config.yaml
n_layer: 14
d_mlp: 640
rope_fraction: 0.5
attn_scale: 0.177
init: "uniform"
init_std_qkv: 0.0322
init_std_up: 0.0322
lr: 0.00205
beta2: 0.99
batch_tokens: 16384
seq_len: 256
train_tokens: 140800000
steps: 8594
dataset: "wikipedia_en"
MLP neurons of a small language model. Each row is named by its layer, matrix (gate and up: input weights) and neuron, and shows model dimensions 0-127. Each number is 500 + 25 x the weight over its row's rms, rounded and kept within 0 to 999. Numbers have three digits each. A neuron's up and down rows have the sign that makes its largest values positive.
After each neuron's rows, "fires in" lists the words (lower case) most often at its 100 highest values on Wikipedia text that the model never trained on.

L8.gate633:516503522498521491549501507505549509528466490537517513524506550485490493512546505519462478435474512513504494470457534483480481478510486456549474500540518502485510477459508504549506480457505457460499491516475460549528511525490506458526499492471513492472490509473485459498482503523483498475500462488435501503515511485507494538496491486523486480466512477466503511522434485502478474518546
L8.up633:445494479501517508522476498491519532478486490513483504514585506462504532478536512516487475487531473504504501472491519483505487490526463470547505519530515495480515523499465512507465495496498481493431521512492479534482534508532477483497496463510526480485469520478444457471474508474521465505516518545447507484497489509540504494523505510492482514484554485465526553479480471473465475473548
fires in: "award", "action", "juzyszyn", "jobs", "awards", "awarded"

L8.gate30:468482515546510522473542549505523502541521496494508492486486533488466469555512495475495509480510472482553502499491539469468504471474536523499503500471542518494507495517456527465509460509477561488537497518519474495489489494507466501517479516513472493495543532504514527483512492563484506490501473519529491495510537445485526524460464506483462476486507513553518549466497505521483520517498
L8.up30:470511490471529563503497464483485481528535500475442499539494500471485484443465518528500514481489492493482486476485527484468474520498504493490503514515495459484465501528510524490513477513491496520508497473500457524472558493533488511483494481493530541495505478544536514480548496503448508501471428487460500529517521529522509516507462515498496477515516562506486511542472503460491475502485
fires in: "when", "him", "win", "they", "while"

L5.gate72:469490524493512547506522486489535538540479525510494545515481508519429508492493463515487510556494499479523507528532525503493523504517503524520450501519545453504495482515477487502516462504511508502488476547470507500485478515481516469505525498496461517511520536545515482471516491513510511480473444507453502514491524463472494527461485503545505533457480502507495537513447507522444537475498
L5.up72:485467467495503506476532484493484491509473505494498520508503486484527511536515527473565535521484448514463493508490500488503513529519475525476502524491526513542497495506493531491488486471476524508521490468474458504491535499478510522479500450515498509506491464558488488503536519505500478496532476517483534475429507514515499488472490428491483519500516504511530518530521489478517481465504
fires in: "well", "while", "young", "you", "just", "home"

L4.gate346:459493516529519509503469469487545510563501553474530523503526534490472447524583489507463486487492533505532477511509533503492539504528510474488454488509482490484472509542498536473481450520517510469509499533529504532517491525503513503501532506482487542501557514501478491521486467512484498526468504491469498482495542491498503487491520527516449484492469494532482480460471511467536483513498
L4.up346:519497478519491508495547519480500520450510470499489456516526537505510456507487487496455531473522473529484533515500492513519522499542465539465493490496509475534507483548500525528490539502534507494496493484537489478505528527422498490462504538523522491529484519543529480488487521479453518440456506516502496499501523488546460493514478481494515475430478465520500536509505506507521483537515
fires in: "against", "having", "because", "him", "acoustic", "again"

L5.gate267:485504518511508519469489521510528489487500520496499474531512531503476499478457509488445548486494489512518513502527552485504495511484495514508500470466492522422474473535526466499497488498466534490508496489509516485483504517528471540517484454540496485511523499508493497473497504554415482499488481474467487503506520492477506513527488505514520533494481503528556519470471510497463503479584
L5.up267:516507521508529505479478522514528512492475504532450485535495525506492502485469500463484463492474574517521469516486514482498477503481474515491490495493500467527501485491527502521483523504507484453505485459488513519456511453502479482463465465518498467515502492483496494475527484456483483501533523512450543486459483525470533554511499515500524483522496485483542545525515495527524497538512
fires in: "than", "third", "africa", "28", "african", "africell"

L2.gate535:464509498459506483499466501487502504499499569500475526557497516499498530473496378505527440450498484511503522502500489510496502499500502475383501503505460491501522500502488510505496518506509497509498486491494525506469518497474483495496487506513509497497501502508504498491464498496487496505503502500563500503455523503510503501480499502491507502500459508485503500491504503535485520517508
L2.up535:497514508520500492499538498516499507494514465500510521496536498521577511490496433502518522513496464477502498494510537498504500507490505516457508499506522519494444499506486496504504475455491503500514506536509513501489482505477527499499449492561573500491495498552507497503529500484462516488507498494534502500536497507510442498483483502476507498499537464509506510519500501500493592506504
fires in: "such", "parliament", "palace", "much", "face"

L8.gate455:422520451512532510528486523500553482513496518434505562484473481483498497517518476498477478464480513461499475482511536482487498469501495502507509470479485494513530538528491520518514511494495507482494501518484479528495498536465511501494502458520519471498552490480529488477509538441506499478543497509530476514528460533505533536488507535508480488502509444494506498496480502487523486502519
L8.up455:475490534540503505519537523476545456523510477493501532533464517519479519537537480487494495520517509531473460524501477517526505525496483498527474540464457494527530499499447467521469518504506540505523497525506500483491458506451523452514493514494483487496503495492501456473481525517506477537481501441533512538458481486484504512502498448538502466479521482497515499498491548473515468530479
fires in: "it", "and", "having"

L4.gate337:502543513494495512480480519485520482481483481553504511514501522484494529530488482467510482503425554548504480517498462492518501488510537492493496518528501502508481472487503459478492528513477491499538439485433530449453478542486477471488494517478459481474504478482488501474530473465513480494518480535482512494480442472476525500488553471481521499516501499501536523531541476525476529511487
L4.up337:490512514490482522519563526495517456487537482486500507501495522470514495490458481469512519467502521516494493499507473490480484493528534499515496514517473483487505527535493460519500524523547478509507478489537477492512555502521509489469498528518519514485458513533532539522503488507468488516505559476530539488528505489541536499454482542456502536440530506511509502508498556464476482488487
fires in: "division", "directed", "different", "director", "data"

L5.gate339:490491516485533508550501523506533502518484480520486523495460485500505471527520502533524468477453486518483518532457455443575487495513496445494494508486465536509501525457498502509498513507518523478506471480517548444499494503508451468494451573483513485513506516503483470481503475476455482506468495508540496506508543487548485510498467522520469464502486499511514504488495519549506454527472
L5.up339:529483505514497519492495496483494495500492509511538502462510480499488500517470481502499502467501484514511470514503523510499461518487493464404473467502511517497522531488486508513477488533508530517506508506505538504533552495565531496525507507503540558479525500466517517514466482470540496443475486497497442503475493517431458480476486517542531519492504546466538463474512520507505484488489
fires in: "species", "wife", "works", "vs", "limits", "women"

L2.gate234:523492494452492455499560499572504499496495467501464486448490501511524490484506504501497478480499426521503517500499458496500502505502500477443492500493530519500516501499493511496503532519493500498502484534486435498482430500521492502500521497443428503504495497504503497501514503575485491484511498516474502504484500510508502499494509501485496506506501486553499506465505501432500468505555
L2.up234:509500502511507495503467505428504494497499523502489468569498437499525508524504542494484481541501528497503488506503487486499499499495505493431501500502464437494528504500490501495495424531505502505488493514510402500482525498478520492502516499544525521499498499552511505496507499620542505434498500507468494501485516501509545503525514500511497500502531477455489503519502501490502524509510
fires in: "place", "palace", "space", "face", "surface", "peace"